MLP neurons of a small language model. Each row is named by its layer, matrix (gate and up: input weights) and neuron, and shows model dimensions 176-271. Each number is 128 + 32 x the weight over its row's rms, rounded and kept within 0 to 255. Numbers have three digits each. A neuron's up and down rows have the sign that makes its largest values positive.
After each neuron's rows, "fires after" lists the tokens most often just before its 100 highest values on Wikipedia text that the model never trained on. A number after a token or word is its count.

L7.gate507:118108131119087081174151117074179100118145187170176094136084083112178090138148122114111157166136148113116193101151108158153123135106153119156183143221116152055145129123097207137115105104111105137133112136075163133115110093128125105117134126158117163140150158095116192141090139155129087091
L7.up507:134087091180104140103174131151097096189127176168118137159125101108160099133169104120092173132055136134116125160104142128075152131129147154183125133149123139188065101114155158086096156154075090146155149132117170081109107130185117171136097155122085075101092149105094160173136137030113156108
fires after: "==" 27, ":" 17, " ==" 14, "===" 5, "." 5, "\n" 5

L2.gate399:139082116157082148176112151073093160126090153110125176190194160122156099084146178086126135123159142097158131133099094122159133108083112091118159146177115157168091154119129179121150143163157138085111166128171083158126159172180122119140054168096119174080152114122041133063128130119133110110
L2.up399:171165180134118181139160137170122089164094089078139114152138096083121112146100195162150031108090161126119115112161071132194087069157105140156135131122124142079130195169158149130106146208115078124083121162133131114170124066143206143056080127115077194149143101094063083092142111137106122114
fires after: " " 23, "-" 18, " micro" 8, " anti" 6, " co" 5, " re" 5

L5.gate412:196121167132126158183129138140165133122155128053176173096146129139082163158138075132091117139156127178124156134161152125104142070148141169112128180153131125119129109189169114168112125129109123150151100137141214166082117119146116115156184152162154135147085116136137111087140112207155079119
L5.up412:178135152086152102103152120084126112074072124099095116133163116071123109191160125074216172105145110122214119112143139141169154168154129202166131166081112120136171135080156107143134078118177161124159091126098208075083126139098122078177128166110119133128148072143174106178104091128087162102
fires after: " |" 66, "." 20, ";" 6

L6.gate395:192083072114093160108137095122121125130120099111135145116166165153145148136104122121138123120153123157179094110104134109119110120087139181134122120112154079119121175122110145177185142137142095119197192135109103171201125125130182098110134157097099129075177076117111090062130055140130110119
L6.up395:158178130054149131103152117127096135110059104145181190135104080074145092161140089074074139100169146113127138048103096170131127076132075084129180157029155091168083136108102112121108135127149107156124076130143098125138179137102117165127133118165091140130143152149089135187141138140140135138
fires after: " " 31, "-" 10, "\n" 9, " (" 8, "." 8, " \"" 5

L7.gate436:099093149134114102191077107155112146107081116148049091132127143131089138138164111106176147112167096179086122127125124151107142173127108080116147101139079084074161141139101134166155092158179071146130135093136112081064102183124169160156098022182129139147117088189155190131106168048130163154
L7.up436:090119080124158157202100159103121169084109177148103109140117118110132161098168113164169164068142119147154125119096135140119121140085164090069193125134076114092150120124146131104171094105149070055106107136145130168158145120133111116093089141084071148141132073077111107129123146136094112112
fires after: " the" 36, "\n" 11, " his" 8, " first" 8, " her" 5, " their" 4

L2.gate456:080090161111111156179161136120137163099202170107109156180177139180121094115147175096061135147173123142117110045119159114153072129122122154123210155149166172131067123135089108067100117152112175132097123152146197132133136127093127126190134092119097159139134114156138131137168158147102098087
L2.up456:128156099114070132124196142157118107106111146131124128132084136191122112159143138143150080153134176123132092108119114171114145189088113148151170150148106143092201068143106126170176109175169121143157136093190108110128121149134138093173103132167124150167102116136116151153108096129160146169
fires after: "\n" 25, "-" 14, "ed" 8, " Succeed" 5, " Preced" 4

L16.gate393:169142079105172149172105127141117125101160146152136104057129119148113140068089130168098105148122073140201160090129157090100102084143155095066125115142134162154154131095134118117104110145087152117073127103133206120124177140112152110125110181117149160118127119163121095153113129131096073151
L16.up393:174138142110204118127203145185087120095108153090136108130119142189144173226183114135197088186077186174170140162159109124197162096094093138183110174163108083132166155174161172104118110157157145152119104117159112124090112098112167160130149156115106154070151107132094158117160114112105145175
fires after: " |" 68, "." 5, " $" 4

L5.gate217:119178144155093184136169176102151089098103132126190188131133127215060127110150163184150189121148108108135123146100187132107146099109130141181102139111149103090116163108074142169102099102120105114138096114100094085131144137134126087111163083141160125134151161153153133107126091148202146164
L5.up217:169115114100109135098149150085155088084113097076140192155166168153142141129181141153062157102121161177125115097093097112157125096103089083087142059090191135133100126117189146094159145089097142096150178148127127134101108087114134155152128141115071147179159153114132104080114110117099182108
fires after: "\n" 67, "'" 15, " |" 5

L4.gate291:128120121144109127160162147105111099061110124070154177115112082109068113125165060151131156107136140144113143151199044082136103099128192111148148080152144134130119166086118187194215171152111089120107103114169143066136148106126149121167089093108139159124157135174135120095111145171089111117
L4.up291:162124160122140122100107114113133121155066064140133195178122145197104108122099097146130185081183139099130139155143111124171169138099142057125108093149128115073147101062147186181178143126153142153125098089130177173122164122087134110132128114098170097154117127164117110145134113179145128147
fires after: "\n" 79, " addition" 4

L3.gate32:084112175196099186132105151156106131185108095104065107078082076087128134112133159138143076157157135094116134123097101140120105084162161109111099155215120121133097168179084115134138154055084157159104159110119157096092164115181121142123136064121128142074150107144142154112117111114122130151
L3.up32:073134205199124099094173130135188129174124073121083101115112114069047097081179155167093107112147115133111135160140147121149135100111159138106133170128082174177129198136146168098140149142099123175179117101133152108105171140159100155135093103122122137097104133154115130103149178156127128093
fires after: " is" 32, ")," 13, " was" 11, "," 9, " an" 5, "\n" 4

L5.gate32:112106134204111080081135101133153190124142159162146119131140070132121180032141147104137114143087111126141183137134158167124143120063055115173120140142163140152135118135152089095160134128164117172201134133166103173125146141142099064116190128156127131160111168111124132127140120137147125138
L5.up32:102104179123082140132134125072105155115113114135173087058086141108173166156104215147127098125136165112099123155136137073116123082117148155110095112111148185071160147092140139094138061171134095095072142164070097150169116124137139140165146113120148078109160095190125153177110117120131157120
fires after: "," 53

L10.gate167:093150052095128110162199123108047093134119101078087179125124112068163072102144131137089150125117134104115144146118145109166130105098157158131135164174093146194099159101087120161107025116129162110206130119085133145160137098111176131130094096209133170103081123110097141142154159140088153093
L10.up167:103107119151138143068147059181092108106188163165094153157093154107101098090123101135156120064172071094126101171133065124140109130139150138147162139140108167181079104158101093081141116144108100145144101093123118131133134129159134144131124153055135099231112101117071085125127092132141107185
fires after: " his" 18, "s" 14, " " 7, "'" 6, "-" 5, " her" 5

L3.gate569:129076125129144151126117130113111143165129137131097129076103072164079083154142101118182160099188193154107106145138152159116137101123062060102100117136105128110090142125052113111154164115169092139191161157092121137176097046146152127124115163107072042083108127158067111137163127153147119135
L3.up569:120135137094073124135097104075128119177102097129152136082147173142148167121157105103132161144111132102119113158140104163114106133088071142152121153114183135109117144086114117102158146164155150115102151147142107100142145124181175105140140066138175120080128135167111206122198103137153181113
fires after: " a" 37, " the" 16, " New" 7, " an" 5

L6.gate437:119109070093169076102135140115121132094126119120097135074140170083114151131066112061154160149138139168134097062110140139132132114158087144164150103140134133116080140137147160118113120179162145098102154159045161146133086145120133136119120127156051079142147179117097122134131204186149126083
L6.up437:158163095087175142101088124112040133094129115158098151121167110153144162099118162142144110077118172093153140118094126120090131176118122104116181159141145176106115087120123106122100108184085139058111174095177120107140187124120084141122155130133086111107074146108071100159104123095145110144
fires after: "\n" 73, " Party" 9, "-" 4

L10.gate538:146072144137139116141048176114102110074114161084178079128139130126117145106133144210137146081126158094092132089146144126133112076131113125167190120132085157156134127152097098163103044163131197147115118132123159111115116228130113155156134103130150156149098127112188107133158116081140131147
L10.up538:086060166103136060092082111106154127154135103131071128149097125072052094121117108092058141085157160074123067130144097131140085102174066142186132100126127127154122153082118123142082068146102122163145165091155131137114058110070147083133164133084120116111155123110118115129104150119118101144
fires after: "'" 34, " in" 9, " on" 6, " his" 5, " of" 5, " to" 5

L5.gate419:154135102150168094186065141112061160177143177166106048115125179070086155141056130165196156110155092133190125105071083082131145109108120109187144108117109109111152182182199186108160123151106190175135177127112169148113143096069109159123114161099145178107061144165119153052095077104157125192
L5.up419:139103166146079186122125114112114147153150113097112102141136164148145156143153104184138102123130089150106135090072117160100159131145134109110166159130102089203135111207110141112076140157098073182147119101116129149130147143112135132107170074103174120127110099106142085100101183105191132166
fires after: "\n" 35, " is" 11, " was" 9, "F" 5

L10.gate460:093079111093119151109130118081144107195141122142140168107154141117141113173152128063164127134153110146113129121164163110173128143114114134118103185124130122126195143114100178113126096143133068063155126186157043103130132109159134142150116107073140085130161177117101182153130152126128171103
L10.up460:176128085112124147147140140089067152148106127129096112091156095112109063066184098106104157168136170110157134139148157088099130152178113059067107163109159157139127117107098143155168100142165181121152132166167156142169126105188157126128118115156136110116150093193107103136136122135089135053
fires after: " the" 29, " New" 10, " San" 5, " The" 5, " Los" 4

L13.gate406:161113197125131180087159178107046169155174163108119112059154157203118163178120142142121124177154121158071178120171135165132076072136131134111127152145179130123114148137108145166131165133124153141118115134139202138147081171090118152094091093099127172089120157055151118212191129093135136113
L13.up406:107133146131152103095143081151102096092114103101089103159134177078137097059124136119161081114131146073150066134128097233184103111088116164160187151164079083147098157182144127117088076116147130105148136116144082142090160142156157086106108107093130172180204128127142147100117123059095118141
fires after: "\n" 65

L5.gate521:122086090127130137184157160124136119104119145121160159128146116192116093095151123168128162143122116101136102194100125115120111180117160131123156125158126142105178141144086115145078147162055154124143120164188144123154123150158168155123101100116112102148206165162120140110130099108136158112
L5.up521:093081141077102127169159131107174172118139052098171171130119128109128097150082102141075130122173148150102129201171099142090133099091109170179141170135154069143153072093133124127139137140160139081136176108103112074141158104149156165140124068124176090112196133126088174166124137089108151109
fires after: "," 31, " of" 9, " to" 4, " his" 4, " years" 4, " United" 4

L7.gate36:108082115144104095133147109114143155140135136109154145110078120129143140077107175138131127189185138094134134104130136144164190102149140093112112153144123079130178116105127108084137080197121241116093095092186100123122146080137150098134160130200112152154142119104143111158156117151112159131
L7.up36:224167191147032112153165106111077125128066187108138098131134184113113123161132153138198148111146171093122118149171123148126106184132111127102143139111119154151127151170159117128106127125120136105151094091140088116157096159140085158109127140138099095141164111173167125152123121110105122156
fires after: "," 53

L4.gate44:168130130078164143153130132052141191108193129144233122090118165152123098059095153117189111098128088076132111055108115164168129100115137127075140036126206104114114146178072127091112082161104146169155136105148179198062089150142108126145147125164129128153115175091111054149135077118115134110
L4.up44:135128136128145119104159124154193116141158129150120106147075141153092138104126105082133067096153181159117119176109165113172158072183118140152088181063089167185160180147164086088160134105147106090119144120104138101147164128071082102138088134140113157087099141134138086119168136159207186125
fires after: " by" 44, " for" 7, " By" 6, " to" 6, " For" 5, " of" 4

L7.gate154:114140111128104132164171119106128135180122134168098131135096174091136077169139182158143087169100112084099088122110113140141176152150106137138166060092160124086106114199136160091135119118070104111092094194097155078116179188148103144137163136116081176123141141153122089082138143117157161139
L7.up154:093118136175085152102149108107083150118091140153115171112110151142171111167135060169127106196145120109135090135095146128136120080164139138128130114156088091095089151156175091086112166143116059099131175099165142085143118149173134180160113122080085093146145161148115121142014159088208190097
fires after: "\n" 72, "==" 12, "th" 5

L5.gate176:103164116111179087103155142201117166146123087139137137086116105125151140157125128171153126097186079144093166136155108089131115053112116049153118064155120145138164131048173108145135088148069095181144157089196147135154132101120143112094106178156133106151105105144099134124124176108084119160
L5.up176:122146107133138094131150154166074136136172076172101143125176133114124147154208118108157139156165180108114094173127145066132114151133122117147111103134092119126181121154117113147139166142167101140105086082156147063126094158108099133172132167119132117184107110124058104141112109150088154128
fires after: " the" 22, "." 18, " The" 6, " Later" 4, " at" 4

L4.gate148:148116113096113100100121096117142137026143111145097123207124135115096156064135149141181106149142127095165131111221156131117138117089156110133162112072152090130101132144050127118171152139201118084117080157168102116138090084154121070206140133107106140139119113109161144114066146140102067163
L4.up148:131152138138144114161091080161092090112162150046140167148096073150105111129089071117164150104144066100138122102143149152150112111140177079118121118105062139112142147119141120093159152158195094197160087140138102147098181116150120212142159176114085089111098115149164169118106085157109139104
fires after: "\n" 61, " in" 5

L4.gate12:164149175156159154128071145065097108129166119155151098215124081129090177110126159070112153118118133147094148142137101175191104134147133102101155074168169117144126096124065160173113107139140122112127113116148131132164083112110145107204197102119091079094130114143159083144144068150209074164
L4.up12:150143173113090146117112115100093138140158140133127100190119124152171079153098158080123201169088166083115150119173122148143127087154110091130146109097150069146105100158073168126185147082157123113093207119193111132155160109094138149113082128106147058116078133117061169180170103127175084175
fires after: "\n" 100

L6.gate78:208122157118172145127147109098150156175134109163126164145173110087094070156161111188092130142116163054162070135154138117116079119129126138060159102116163057122097082093171086092141115058169132121123118139109126165098190108146138122135144114146086137123131151119087172113067182121113132146
L6.up78:156137120119147147099059121039126095156120149112139146076144133100117103067144119091129096149104146090140087064134161170118156139150086074138119158168150118097120158106148158144125119134143106111116102113115103137091166136136134138115101143101074151152107110097142160110092214093150123123
fires after: "\n" 22, "==" 21, "===" 9, " in" 7, " ==" 5

L2.gate553:102135106083188095130120170080121190165118164152170165148140165109164113105190167118135097140101128170136113105099126118154101110083031144208124125127144116143179154161154140115126173136106163131139140141134139101153122113152155127151220116164113042128149137140107103109089111128072126126
L2.up553:100120120124125107158129152158051156048098170152113147139108159133185139105171174167105111080168151130128156154108145142092115097149149151116104153132167141121150109105140087195117114092079158094139113139118151105124151109130123198141108125127137039137084187156159157185134143123181135115
fires after: "\n" 38, "|---|---|" 14, "|" 8, "|---|" 7, "---|---|---|---|" 6

L5.gate139:122166121106118128130204081106125128111106126125077110083093088134118068124124167098132150101105146144174161102105185132136137163118113138138139169110093145132157142138118148170123113129090139132125079168114100092076058114064072137139120114063126138091155184088147157093139123175105146110
L5.up139:147128103162072128108135177123156123104169090129142179117167149096116064134162170107136149093114100100120133148124062105185121159080089154172126115128112092107141162174129099170098119176095161146110115116114097124098071129079084108149091116092118165097166162114100152143127165189202130170
fires after: "," 30, " Inc" 6, "a" 5, "hin" 5, " al" 4

L13.gate524:148078054095162125120109100094152127121122156109132151161155083070115159203104145136093103104127125184127053131153133085074145126133164136126169157145143127131133098119125113102120157142139135179145174103119123086168145108145130093146142135107100157144184169165148143198140074170090130168
L13.up524:099138122120093121123088130087053191141096136135120186182114086120156206131125135075103170121107135139140141119122103141168219174164134158127071131096116134048095101043128110134146165153131122181153108143154061108182111131141135107156195180137069148168213095122116184168178118117102120210
fires after: "\n" 38, " " 12, "re" 10, " |" 7, " G" 6

L3.gate100:171125088110076171213153148092172090185183118111154110108137116126096111083098119158109097103115109123135163089124145125097138095108141134134168125166139117187110137085134121089116160126127150156055144168134156083130108126096131163124132102086104129093127172087156167127161104173192077132
L3.up100:077137130199092136115160124103086088113110105131141097134139113060140178099087139114149134075144098100099081063127123160208115124156149135112148132121134154074099133131067144097130135103126067187130148106134134128112127086172157141076097129103123150093113089119090125130098111160122081107
fires after: " =" 51, " Georgi" 7, "\n" 5

L2.gate219:063142138169203124093083156150119184173142122097093068165203052170124185135134125140120176118188145095083093145136088153175137168134137123103102113083169158090141170124081175151157128127144149121125124134134129060138162122165066207129185110091167157140145232069172159159141126150162112214
L2.up219:114114115161117140087091164083114153090148065136107159097185092195055111132092083108091109135143146111132109106062130138075093119126158132137116107171089096171153148192122163070123086082156107125144104114165124171101073123109181105133095152149146105132134148119190069133126121119132130119
fires after: " U" 14, "N" 11, " f" 11, " 3" 9, " No" 8, " N" 6

L3.gate63:131138132119121028171113113103164156138126124122143189136128177142096091123077137186137139133140116169111164160125146135191112197157137138145146133161125160077143124156092118104155149119158164149093117177137162092152119150141162136181144174195108123152203165088166130178147136136166096149
L3.up63:117162098126110100167108126144102122128104143113148143110197161103106128073088162057160133122152148108184174172116176190147160110137102138117137114193143191135145126131141096112132153186082109140135125142161178093118187095102174119094087116127141130137210134145090113149099122179144114104
fires after: "." 34, " However" 18, "," 13, " (" 4, " example" 4

L4.gate286:104077178121160120181124151068165166147091117127056100165093130097108162183168104110157122184119136101109098122105175081123115098122175096166134119145161155126164103058146082118207116109127149131087106155096159098143124108124129107131085130115165154139131167150122161124156173104119147155
L4.up286:137177123151114069121101100116121152081095127135177184191117137105084069046164089101161106126110132105116129160146108155097174128106145090075158175094024115166195155098095171124114150122095138073153076110135141133119149136095143157125130088096101071137031112094064112101105146175131162107
fires after: "\n" 88, " 1994" 4, " 2020" 4

L7.gate132:110128159087150152118161153151197127112142119142115107130199117167150160196130171105182136107161121146169140126128091095109081101135102147093126144117149082097124150080150135098101130069085131170119123121094128110119115103131126068122168145127090138159157159108122198177084105092107107131
L7.up132:087112134137117184128171150104087113126113136188126124119141141171152135157132131062140106156167155163168105106137153057164088114135162072141137161152135103104142139150139156168133160068065171079119110079048067147147066161146122082071147101106111127084113170143133170170122134146121137160
fires after: "\n" 23, ":" 20, "===" 13, "==" 11, " ==" 7, "." 5

L4.gate199:175116104085127094105105102099150194170168128142117110073140139171094118093168151117109144193133089198118143102139141092128107150172097153134156119112143127098134125077127082124164168073118118139117136084117156176115140181119125108106134093141136129140116079145183140126136113160122167143
L4.up199:121117122131124137122104119115177135106148091081189142145092165082165112105125185106092127046113119099096103068131116134157143145065173141174140141137126113100166145194172097123118106118083173129114102130132072144151124194144126123139159134161147064144125156121088109118050068153124137131
fires after: "\n" 33, " of" 14, "," 7, " that" 5, " in" 5, " to" 4

L2.gate204:124135184145098100114109091129156136106129156089120126088110097157101166134132117191154159069146157091108123154104143097147139126127091160139092109110233089240111167149186150125158147101101173132146131148110187084175145183112165150131101174089104161123110122095063090158192158163113112105
L2.up204:082121090125086096128123089113118108127128124145096112127136143118099113107078124163121185119112119169139128155141102123137105160115146121182113093151177114135118217090194164099218158059152150078145112127094149117117095189080138137160157151124132136141128132104114080114193144176055176043
fires after: " 0" 34, " 0;" 21, " 1;" 16, " 2;" 7

L10.gate77:124132133092114112096201139105115079121168120120115164116127101129128152160118128127141099154150186133122147105187106186123160134159131097156137095154099162116104139148073135076122103130127179143152130143102108093125155057145186133126098180166109124145129110174136151166116082169135118135
L10.up77:173147127094152125127218145113121085168129135120120088102114146124143174171170106170115113114112111156166120113138082096141154124164183124130181146106081153193196131103096200102112153126170138148144094108137184117089105131166181155171108159176118114201090105108074170086121129150177128169
fires after: " the" 35, " his" 11, " The" 8, " her" 5, "The" 4, " in" 4

L4.gate123:077084163135130132110169180076095169137113086105113126170097174096140186176143159146120104154126098089188103122128114137099163070089111210174110074113143174109147140106159143132115092158106138141063138131111122139100195107148168092153148132183138106141145123120118108099142138086218109136
L4.up123:104133132179153116152173158128175119095133152109141166113088122111124109072136118122137069135066144071166150124171150174122070073150150109090137106103101083223108103128134053157103169132160140093073063179051081126108122114126090100093141139145149135106177152097120157141114121174153118096
fires after: "\n" 55

L2.gate441:093167167125161113159148150171093093126147139080086164103045075183153109108152111194162134152156127136146133147148126102110079126098153104170146119150109135092129127154113113130164099113110112163091119128138132178093129146142102062202159098145101115182164145132128209046122111112171136111
L2.up441:123178106131085065129123170111125226161176111121089053133176112124119136150194120191144192123064144134140136104125085079177142122132138065130150088112104149110124155102139130149106098131144108170143135135140110119108176110144134147109118131119106098070101127122161121102184172177159089198
fires after: " a" 41, " an" 7, " of" 7, " in" 7, " the" 7, " with" 7

L3.gate65:155122125118111163102115120093162078097106113184158072084144124156164095178164135107162135140072169086180171124135147101134143103165098112141088164114122195167128127138134144084202079099085078080154065099143090157123153115056118144146129127116178138148062149166195195119174152139126129155
L3.up65:121133185115160142120136168130099155157073146131131156184115069133088121101189153102094117149091148051136102140146094122153062122122152091119132124075107144158086153089120124217132151052126172126142133195090147168132099125105093166107120078163155123111110083180142129143102179138079145114
fires after: " the" 39, "The" 8, " The" 4

L14.gate435:129117093094179143158197126086140205116088162130113101138122080096082183222115120111098081148101155108160130109155075116133115154087118075100128113120148130156116138088079188102126056162132125137185086137137137105143092108204133116155139123149105114132148110121175116147110161120147100092
L14.up435:143137141102167087157171159061141089159134196104092141107101106094128144134118117108141113105077147141181196092200116063138086113077169079105068097141157172130139165082129158154128129117153129099150180181131095163141076147180097188130124051176089125111076175083170124094118128078098108117
fires after: " the" 44, " The" 4, " with" 4

L18.gate38:212109088124149130140146129142133119155134072133086079147154167137107147123115138132132164112116104116115164183128146166204109101164128164144197125130102138109076087120126118057073161126145130139131063111148107107170141082207111157084139162144140101120067113131094126138132109184157149144
L18.up38:130153106151164151083145134141079142159162144144159110093079078162150140062142192123101152103103119124106133169057148105132189161138128171043130172134147060122129067170121160165127180166135103158127136144106125083119094072089143153108171186110086107145138088213131140166124080098079079134
fires after: "\n" 36, " Party" 14, " |" 14, " Candidate" 6, " P" 4

L3.gate516:173135156015120114137172121157105122130109132169093171125126178137088048172064095163120148152107153114151158125103186138136144132079175133084160111096171159106045139136117097125093107087150162158146101177109115144079080134038165137121109184136127111151149168108169167105189123172113103116
L3.up516:120157136094103178091116153155107121137138094095110181127112177123135063122102050164144156154127211138145091175113169106170071090148136139192139115157110181075107120187173184203082093121160111156110168102112172149117079120172130163081128118142124150166136134121154127166155130070149119106
fires after: " in" 70, " In" 14, "In" 8

L7.gate278:190097136030109156151105153096108144189118180105118129153187119134124082167097125174164161124106136118115090127149107131152129141153094108062145136178123085080169154111139098101079141113166061090058128172171103138139143073132179100090116156116087126140111108106138138115098144180188077116
L7.up278:122135150077159153173131136104098100157111111082129167147108108117101048151122116148102162123100165139103109121147164116082162145145135096130147106213185127085164159133098072150086167063169126043107165132181122078147111072127168087080154154132081124129106127074127154104150059136142093196
fires after: " the" 34, " The" 11, "s" 10

L16.gate341:142117084059159141164091148119108073129164144167100192125139096126159126107084099160130103108120107145216154102156151121085109094126162121113064104123166128058151115132105114095134125065130139135076185121026121079093102138116169117113127121089131129096102125145088131158123106089125116157
L16.up341:114205146093185144131159133133125174140164151169126133129122145120122172122174198197131131111117027126212167187103129155108147075082152115108103130071177104079143142131163148123126075115080163151119173133146119130132139176166127111151171064131139167117113139135148105082120117106187076073
fires after: " |" 61

L4.gate26:142169091129153092152120151086134172116124160110125121172135116108176133112125117118107159084087140102223115120093181166117105148122150110148159124159145128200078151088180124151151116020123091092167155125052159134116157068125139109171118155134182127073157128109131129171154142132086127123
L4.up26:130073115130107126153143202137197149125105115142176111173124191109136143106068168147130137133200161160103101173183108164166196155160063120139094161148071134076095123164155167146147102137121112131138139136104144153127114122119073124158146152106175109132146066053127100157129113147116109103
fires after: "\n" 55, "|---|---|" 14, "|" 8, "|---|" 7, "---|---|---|---|" 6

L3.gate377:126116093129098157098117199100165193144129042108087107173125131143041107116073123123134167214117139123178084062162139134146128069125114133159186096104147107111149105130099141109146180136092100147176085103077138145176115144176110115131172167132131068084112129114134108141149131172122136150
L3.up377:138105166156171153109079136095097143095146168116045161151086144212175053163104113072088177103192127089132143125170109188126136104135124149116165130179088115139187078135173153183108113161048082099101093123177109073175146097129146160124131142147109124110120076118165159114141095162151114125
fires after: " |" 42, "|" 28, "\n" 10

L3.gate240:126194104072086125126101132062109163122121115162179097092125161165090160073151171115116088070116104125141190149124125083128156142182110141137090098155172116116131144168143116128189215153145153070137122077143117121140181151124122028088114151102112169186156165129128147165071149182121138137
L3.up240:051161120146136164163152101126086104109133106143088177183137086192153166131139074085141140125128128138063126093126147114134106149111083197163098125147121094164150083125110118138132069188128148153173179153164096104162121175076150142082151205159079118131149158065103137128120111150112130111
fires after: " " 35, " votes" 15, " hold" 9, " Turnout" 9, " Majority" 6, "\n" 4

L10.gate264:076084118040109109111120157087156160141108126095115121143176175150128080132088080105131114141089090156136115113174110134064165117162133120154151127105101207096121146100061102125124081149066130090137150104103129116102139101146109091084106149116118113147127097092171121141092104075204138150
L10.up264:154143135176151140123093148172097078184128071170095119126099140169130110151096103202112102095128177118173095146150146127169089143163135090111106065064144153096148161108158117153098077184129094154133093084108142099117160109145121050132119145129086130099125151184118094131150124159086109166
fires after: " at" 27, " in" 16, " on" 6, " from" 5, " to" 5

L5.gate36:117196113116188128138181129098076112106130114113166086088114109177088086121133127135126168143176188172209103085133150117120147085106143097097070108152139126164173169171115109124082104128135108108129105098174107153084124047061087098169117134120066104161086152135144174150166109119170123120
L5.up36:099156126162084071071141111125094098124075157192115124140073155154122106142142103111120099164120185134136121127160145076134144086124140082109119165168110136144103142166138118197121113129160089154129142118171139153170170156151110106089070095112127103133112117157104114111170165139173090114
fires after: " a" 27, " of" 8, " an" 7, " up" 6, " for" 6

L4.gate41:091078182081135155104127101135113121165079088081127108109136138167127091119132107134112140162099104153164112082141168122109082087086106132173063108137120144086082170127121125143112146094154155207133153152122193081085137100128153094136117154128085133126082088110186177079126138109119129149
L4.up41:110169110105061145153139145196082173112093028146124085092152151182100097181026044096139086164123118164159141079148114106142092158124170085141113075101095115041151165116171120147163056133203193156119153156050103147095087127145093184142142146150134141118114180126167138137127152137143110161
fires after: " in" 44, " In" 14, " a" 7, "In" 5

L17.gate335:125104089115155136164142166123126183116176148150118137200128108169171186158134084127206151133116125071089168149132060092114132167154117179140191109124133159148150150116126112145149083152127071134122161164139090096146155141144110126153170074137077165109130139106128157143122107142104105146
L17.up335:133113098043063194132156139131132093159132135145115107078111134145083077116170102132122181077169141075132176167161125145101104165100098132162103141123166147142126128101083141143089097073132110110105173144143119138127137143118104141142054118197139168092204133112126137104056169117097154086
fires after: "\n" 53, " |" 27, "-" 6, ":" 5

L3.gate114:114118080066132098108149128129151166120102107134136111113077157176157129135195121134122136154112084138117113117147116138137107190119111146090162125101166112095144134099110069132125059128128071131153128126190153133151173098158184134084101152189097087117148113104104169109133174163118154180
L3.up114:082107144152153173147116169167123167064162098138127091110138122079121163128140123174108157107101165166185193135132111102084126136134147142123174080142140135101077109096120105140110141139098140102144104095116161141165137158155112184167104126113112115118069106171150096099146076169196094190
fires after: " %" 17, "." 14, "|---|---|" 13, " Total" 10, "|---|" 5, "---|---|---|---|" 4

L7.gate526:166152119091133167154167160088083053101118136139136082127132134144111144091095118155091150176144122119173133136088191175102128111149144102168202116103138082144110142115168145142140132111097095090088119117084191083113140054196085189068117158121160206128131160159072122199121137128178208226
L7.up526:084138168101118150137148081122136120071154172138077095153116135157133092105177093161119154153165169170116095158145097110143100137097097152090157154191156148117136103144201192121154129088129151088101057086083143104129123113107095124032131154096128121148207075084129118029116177118148104107
fires after: "\n" 29, " |" 12, "|" 11, " " 10, " Republican" 4

L10.gate241:070119122121125176139138134164130128101097155194073208189094087195132122108125174098109160157127120170119170167102149066114181103067074177106127145154110115057117159166174117148130102150085150169170106167122119142077134094147130105102160056134103119078125119100094195147153159084126081129
L10.up241:179156144143067084137114122144138144063140115158164147126149098097133182110102136066100151138178118172103152217131138109117163147115095159165161151139118158107148155154197136107117143161153157187219125084164097126085126122108178126104059096116108153085147056164130174146087171141098137126
fires after: "," 56, "s" 4

L2.gate418:102143149104121143138092180090168141154082163189131181157046096168138137103134146131140154132078115166111124177164148077168154083080111140082152144083123159143123116211077130079185112141117112156158163140086063107116147082144148100091129118092136069109210086074148156161110145154159140148
L2.up418:120089099118158119112081149117107116128138185230086133138144131130094117148128166152112175122142076099093172195113190096161152140053054143181126151178107088140123156114085142112184099096114111145159102116122163178128116170100080194136155094100096108076094117104074111113114113113160164141
fires after: " of" 21, " New" 21, "," 10, " in" 9, " the" 7, "s" 6

L2.gate405:142113174096125083121115149144169130174238073080197130172118168134114056099157106159111160119104110130105140111103139078155112118101154122127136131146124176093113174086168144133158131169123143165111128150170142126097162119062121087174111146131138105128097129063106110112107109139077065105
L2.up405:120036123105075135102084111130168152120118119112178101087040154026164105101129136145120143122145126126218155102170126081164122110142097176130112120166168166112097159154134110121126113133067110154141100148134148106149174092168136131109100120120178063163165125105089129152134129145184101230
fires after: " =" 51, "." 42